Part of a small language model's weights.
Size: 9 layers, 6 heads of 32 (1 for keys and values), MLP 1024 GELU, 5.95M parameters.
MLP neurons of a small language model. Each row is named by its layer, matrix (up: input weights; down: output weights) and neuron, and shows model dimensions 32-223. Each number is 500 + 40 x the weight over its row's rms, rounded and kept within 0 to 999. Numbers have three digits each.
Before each neuron's rows, "fires in" lists the words (lower case) most often at its 100 highest values on Wikipedia text that the model never trained on.

fires in: "which", "what", "while", "world", "who", "white"
L4.up664:524527429470541536529463505507498451495477561465501471460533597575521469506557522497482486544526544520499500445510555472509498549475472464393512561470523504472573497462461521504473512520576609432487477523560495593491488483558496500536484425534528516509553492486452490512513579477461519448480494554453543568491443504417473371521473566496445543494529433474440518511501503479539506451513481477513539526524488523457445476442489463481452438536531489548501529493533504482482489539476418535507444429499529477456522533420538565466525487511535509460467546529428472458542438465487533487
L4.down664:472458491532473446555487589518507496526454498534539532491478449518447428536567534543543498545485468522473534474512460510527493549497450527534506527480504395433477458512494570434495464455504500506538444549457609557564522486518508562596496511516551507548541502467482500480504495614461514538461497535504468506482468512446454547518463513489492526488515505431564476557550492446422514430517527480480510589509507542475499609437534495488501501532485550510510473512474438499458509436492492491595446528513495495468440526482553477439521489540483483504489435491542550526487472545504448475

fires in: "under", "born", "january", "running", "october"
L4.up349:604434443514436518485482510539575552501462509495559416453427547436538576488493517495490527468548482491525533510476499477476486442504516495473532550492542484478534472455526432508519498507435420429474564560520527522485549479552529544497480523554534538448423552469550451467449425502498506540590434416500471559436563553453482459491509451494563466497554501480478486534493499418513485575480559462501476477478505474468483481400488469534543487564573461515460456544474541537483507515497539478545429493478533574482427512523466492523491541490501508496434534478472521552528511489518513461
L4.down349:516450539504488500509482475440515467577469464446484470507551471465452557504455489468511437532468589482546547459564484558510481550426499499513517465574431454500494486586432497462536545481553532525530408501514496519541546471455447499526504479428507485544502486499496408559513473449453470472457511476557420537519553529597492554534479536441522543487465507500459503474461508424528508505510487442551509493532496535507541487524481469543463529426450613440525457595517452506521497496543493551486530557552460534542498499493491471476432508534483532534471501433529433496440488469437535523

fires in: "him", "such", "that", "it", "her", "himself"
L5.up632:496535433515516525466455548485538522495432488476468513495413532569435508578499529524523543506527445524503440497534501514467444455534458588514458527508510563501492432550429499492510501464484514448482470542525526489594577491452510442416519527513500490410526501473534448508524462487468520551483541505456580553473580426436531465492485455519510539484545502482510480563465559583501597485521486522458475498550465541487548505467497545471493516450505512450493455569571550494499443475612502537457557491526527463437426496400471522457515469445473451529504494533537450526524452468470516494
L5.down632:465525474514475420526473542474486484521512497536472562614495472499487540497474487449476481437452513510546529429464563504479498519462507469477523470564516473573500555486549535451506515489463517551501546495488444484430434490433513531544475522502559483531448501557501470531428537446495462502455542518538542519500523506528458489486449484507485455493503416533526540522550474462565438515507450494495450479640460506468483491495447476463526447531511515522440469478447498458507546485482458455547449453465555598500510493535529418474499498511483560461524506494484488469522427494455483477

fires in: "it", "this", "such"
L4.up437:492478540466499479494549477460539497447420473526569557532471459554490497553452587479558548557441527515507479556454532536540544537471494529411416576460443515467533452459441516552563469516462461536485546458521517515511510469476537562496503463433540509466483542500511531498486493475541430507477437489551561569512483476523517549507508426537506458556446514511537442484477522485489503507496565460476491536585541550483482471537486579521477496508516490533490463470517551443529501475525544531414536522471484488557486476536450528582459446526467528504459422541454457557532456477454445545
L4.down437:439456529521532484495500464530589590524479462553572533589531494522486507508493520505514528491523514549558528542449470424522500514465465416475456472492491467575463495492516422486421507463512531419561440519552476495534554513515454498495570468501524556497541483462509454474484414431495503529512509524522493506496493461465419484474470486565448450529471486502527531484448444519499558589524520452473477622461544509476494470527529530555493466524481527513461480521488523469460442604548522487463478457421512549472528569488534500476522470439420465544547402531490503477503525530521497529

fires in: "some", "became", "one", "become", "those", "re"
L4.up955:497489490463514547454457562485531548410479506446496537476518505447542493463538501543477500549511573503489468458441457484491454560489508467530507549517513505498646575515538478509497466506456541526560524551496478492468529523391472519501492549462553466534531531529473420491506549479518538494446472506517529524482467419491526464541496516430536512494414531493455516520459587530484471520431529585487462517544461424477531519492529544490448505458539539507531525481474512478479525539398477495512502451534480497481508557483470527554450494491532440457452593527469522452497525522506493485
L4.down955:531464532499434473515510489515539559562575466484486504497493528512501478497488486520550465507492461471456535482494516501459494533492553518541488511502546505518467446502464492494495515458500553465505526421476468486545489552461535452442467471619514487408515463510445541431518488477513432537546476549477506513513492493487528594466531468567488464514457526520556497581584433514498565445538575534516530504519504471486469559442515536439558499467475400479478529406389490477486511533490482500493561592522512461485455466496492480497553398505477492472492465545519485496512440461535508511

fires in: "several", "debut", "year", "its", "debuted"
L4.up424:544412495483439464561564458434545475455498453545453575550549482514459448454489469524477555492494568488597547583517477485412484485486507505494453565487564476464511536440486543497519520512569423524532444485531446487458491535463521507485471475504477482468498567507512541466547440451511484509512530551508505445468517578484491491465481530515555527444514463546457532495544473466515466500507461464488467554498529488548443494429532552482455463535552482421471516449500520465474485506500473484456486535518481569495546461547505527533572519523567519487536445536512579501477587484469449515
L4.down424:457512560601484534482537407512471572443493574425419483559508505472487500527536561491496503528517480502484417493511505560513448473505495495527529556484523525538559525618466520472464473497443476511503397548435513434562513520501520550467506590448444523509514468506565524497492459471488520522464454550511476525496439468449500587435481516561498442457571489530519452454497525524551538504470424517451486499488437495470484482535532484496514492523542524461505487449536525489519520607520542519478521486471541491484513452514469446489394509453511472476530570473507520500523451500484507545

fires in: "ft", "million", "m", "sq", "in", "committee"
L5.up832:536472452532527486513492516499544573450491461480571480589492492542484453564522554540484449499527477445514524499498526520518513518523519369514482445502530455456490496564471454488408536538538532522478519480516522516507419503481433434472502514481491524566504454535507439388394418520474525518452576545486500531516535582511504471461508565437457507503435427553531443508577428510584555477508474521471492484494537498526491520567498476434488510492483521433468474536492470481476538526555471536519582436512569483404532530511523529464468540449526587559560490476495533567568502545496428510
L5.down832:495507464482472528423465459580515481500488501515493445524477488526464497563475496413447499516495504468545524507482534429464420485438488579538500490544538459510446552456518475524527463500485460512498518484539504423536490457485502533532545483509493526497575526454540458453434557603517546450476463479531547460446409475511534542568498497529560466481485605469534558493524493497498486474499551526495558540494485514446429548538479458562479533435469474473462474481503519461512477518473575492466508545429524465399553486508533542494498502584490515454553536594481525566586545535514513494

fires in: "there", "while", "who", "which", "people", "qualified"
L4.up404:515529426520498553504546475477577473476484469573543468458489469551496399468519440470465528521490542478538580489536469452537453494493548540481455468534602453503522476533471490510531499464563488466489462582559462527483509472495480522543486528551420484522478495547517447492514571501439452479485419540536523474401526550459590585451470530532540555517593467503575463440469510488489454512449547467568526547506520539479505535480502470488497503529503473414453536482471477536517476486522505534494545524509486431573570544517479546521504456432530558527528533513508528495567509547511436489
L4.down404:522482497520537540538568513494524500530536518481560496442517485430448465460504461534532557512560537482552450519488454471553417470533500412492427517501524507396524494531490544536509619529579555454456494464567539568456544603477573562457546530526481460484548506534465497546502558470442505492461500493481492504527538428539528542498491546520511492469491443453507498508476514529524500460476455539441478523527491442519403489520450503507502485539522457498532471484583462556480533497404428488465490478444556508543537574536544429503470479430548485477453438474430423486479474515472559459

fires in: "is", "result", "running", "was", "may", "republic"
L4.up195:552495538555540489507418556498477553532493511450479471502461442540434491593509569519487426535559491584577475494476572511561448550492522505489442543537457550530426566462515561418515499527526431495506492520445500512505502459470481549415450480515538561487460522492438490495511491525501486506447504548500499427486469571491513496514448456517464512508483480454471523480569508503521489558497558482497571504540568542534477523486487549495484465538517535535535428481579490443498461476493499439500574575478546554533449427442529501517538489517501547436482533451443420498433481477487556471
L4.down195:514488479518484514515494496451498586477451519522568561458474507539518430493481467486486476362481441483474475413489515523481493504527496457502549556452563499539482452556496437509514518469498487482474503447520457482444430517487442562521531508521552464473480524516480523576493506450497524500442509551501489521526531443476572569469517537482470410553493549505512495524459527448441549513508432529518533470519517459477472507474604485517460503550426501512461539472476474510498549560489428561509519490514490530533581473449476511470402515490492465580431518484453543459520482454513505555

fires in: "of", "under", "system"
L5.up840:542532529498533518489567565482448526496530445487463380501477466472553600456527558465583528467454519538486542518519528501455444532544525470461548502495494587522542499499460492455462493533513454466566497485477402475497533502522507520497534522517525464446493499516500492476430485558520471466522471494487537519574516534456483489463488515551447430538528488535516452528469557491503494420448564498535493499472460518501525536582553466505516529522528497453480382549392476477580520483425510457505460488452571493491525472554513487519534506564489532421471494556471475491517504460510551439
L5.down840:509586514484456504489475486458567519503461521442509546516489486456486537497481561486562453522514487529565438522483524515507521482467475556484608539446464528509473474525520484525506529531462483488460625563457473476504394449541451556558515590429540471486552492527492573465448567385492558454491480533461472503456553463494511544507485437504495541474490504450508513485488432493535480455462526467429490443500554493482443516480550497515543492449461425473460489528515469555505549620518473486447493457516565474532494516541590461458526545459519411445502527519459552504487509550459492439

fires in: "one", "announced", "appearances", "van", "appearance"
L4.up165:510467572528516498499395547576551549557488491515475532460445485487509425426515476481528449482522531519505496496583508519456536501513520443473435495513455563521473545511522507555376452474480493476514496467559504491531458472486513544557529492497436496491520471513470561420560521567582499497445508536452468492576504507519494572404493592496488519485457538453485464463512420483478487516447538456516494466478501455484458484533487531484518408450548468501494484522527496517529470466486519451491488551534525538497459522460512460508569519500523463555467503475487443542426492453525457527
L4.down165:485509476479484518498462518554483457543491443484456479530514514512457459494464597478483491476469524445460570445611449495532557546515507484502494514460529490451544402458468629515511466474486493541463537525393479510528543502535507504481505602506523392546486517551568528494506537559575459497535529374566478515485498510480522499472484520440488483486511437479475456557446523474495510529539522442460445478504504474440529459477534544545481535587404508436487558440525525477459469543518470502561503535530448486533460485461496540499520514476507559544487528438555497521494470523510478492

fires in: "who", "what", "if", "it"
L4.up466:497518510470551501534541471503481500466533560520499493460510481445491428474497516444548546525508552453547472574420465529576474545450539489452535569493433457412527491478512507484515505518509534490532433505461488474547531460441465486497552488491532553470491466555511513515534512536496559444382467496564473479450508451511455484449540533475487539486535542520470515574573535478456517500453425441488494604483474499407566526547454438474507476474443409504491516488525503454457478457473484502557512486480504562498553524494386487497468482483541533476542543484532567495470463486544414468
L4.down466:564552451532458484459386524488529466491393529452510495467482462522459521564565547445558462545546504536472487495549535561508487501452498509543549461562504534466496520520442455443533506433565485544491551496509488531510535434516467534500519474445507523500483508570527467505483533498433419499467478556433513492468377513530439487519519451509417515525511438421539605535467541500489509527431481454553596509507491499470468516447515561496494507485540538506439471493428538490497416479501511511474490553508455549470559472534421517572549523520505546526526521488529530496503499458443509450

fires in: "between", "gold", "make", "takes", "take"
L4.up94:478507521485566446536532556530513515510534433577404430482516482492456512550494582504426496474491507527519558495489499513479529478432469409560508549526508544482511478468446494528560497513428441525536549466508530503486533499441546469536465484516478485500490426474543450568479495571452471519473490482492553532424426537435438464553508492493522451537560478495483500573486412449541488494524552464505495500501523485538431541474476524524419497452525517475512501434548510549486535430413544481485531503347483475411529457417496514459469524528535496485491499474461508498477530487449505495
L4.down94:594553491535517486528498505513401475470502474496530481525493449531442505480493544520499500521472470502453498524563507448492496530490508494491554438526426497499547426507513553447468525469462528547527480448515556501516569486462518558523430488486474492514447452470472528556463508577462450464436562519449462574534541543507500506536546409555530504506499449479507588515567532456545564506476441603507497462473532486537512464483416499544480489474445468449575499533482441556474508464512558448536542533536512515474398419440539540514520467575498518529468470441487539453535518449497548425

fires in: "his", "her", "several", "whose", "early", "its"
L5.up485:457490537504532505452539535494536520450446469491467560530499429431527533533528466481519599513471555469420464541408541430428473440441521542569545558518528493466541470538421499458478540482529448503523492453497478475587469535552497557472498516560522384459566469501514472514443430485489503543477581531542480503505554491549464526462490491466404457555461465570483494470516493500477530564547540502483569524442442511521459478455565510482508531491464505493541508552591546493450451516531462549491523522514519476475537503488480434514432535437522496457473505501516567465538436495462450518
L5.down485:474571468495454559533469441435540451499537482431458516547496520524557488475455585559469475546479385578481520482552514496508535540467455500536550426537429507523541439498556564551544494557531444496537498424491521477500541451541504502492568493478543531512508537477442517522417495494524462487551447514472524513482472440530524500536550487575527521477521469552532515513468502487441526457517464572547550558496454521447437450525507516510516485499551544540511520527483594574498512590519440469449478451494456457475482494570432498524513547473540477489491429515468502493448482497518522405

fires in: "history", "women", "men", "municipality", "municipal", "members"
L4.up114:518449542488488474521507579539492551504466495479536502472469441543448526458469527493555552477481515520448439496484490475552529458534575453476560488482478431451536550429487476460490514505521507478441474532501491514542471542437469506462472524542534510540539522479488505509461524469449476428460518533494527497506465586549590473459517516447470448475513548472504546433531527530472465558532532548460494512540465504582516501521385528454518493499475500438537514606522450484508507541508485519500497472477564450459572469467525528554476490574491524475542475570524528494554515495495509433
L4.down114:420477415501470511485511547445402420512513525473479502435593515444481513486477469572506545538593509527565516447516424476520503502450489474488471537569526522490489495474504476437512505497473497542508604553531452483461537445523508468486482554447533499508501463503505561440554476485557561509551516562605521505555459459460469539542611486487495477482557419418558575566500523507514455505466492433499499516442482496515542515503560529518514510518451486549516434434510495531501493406448487500441447509452501520531471509558490500419547504440525530485467563489543531493562490571532449516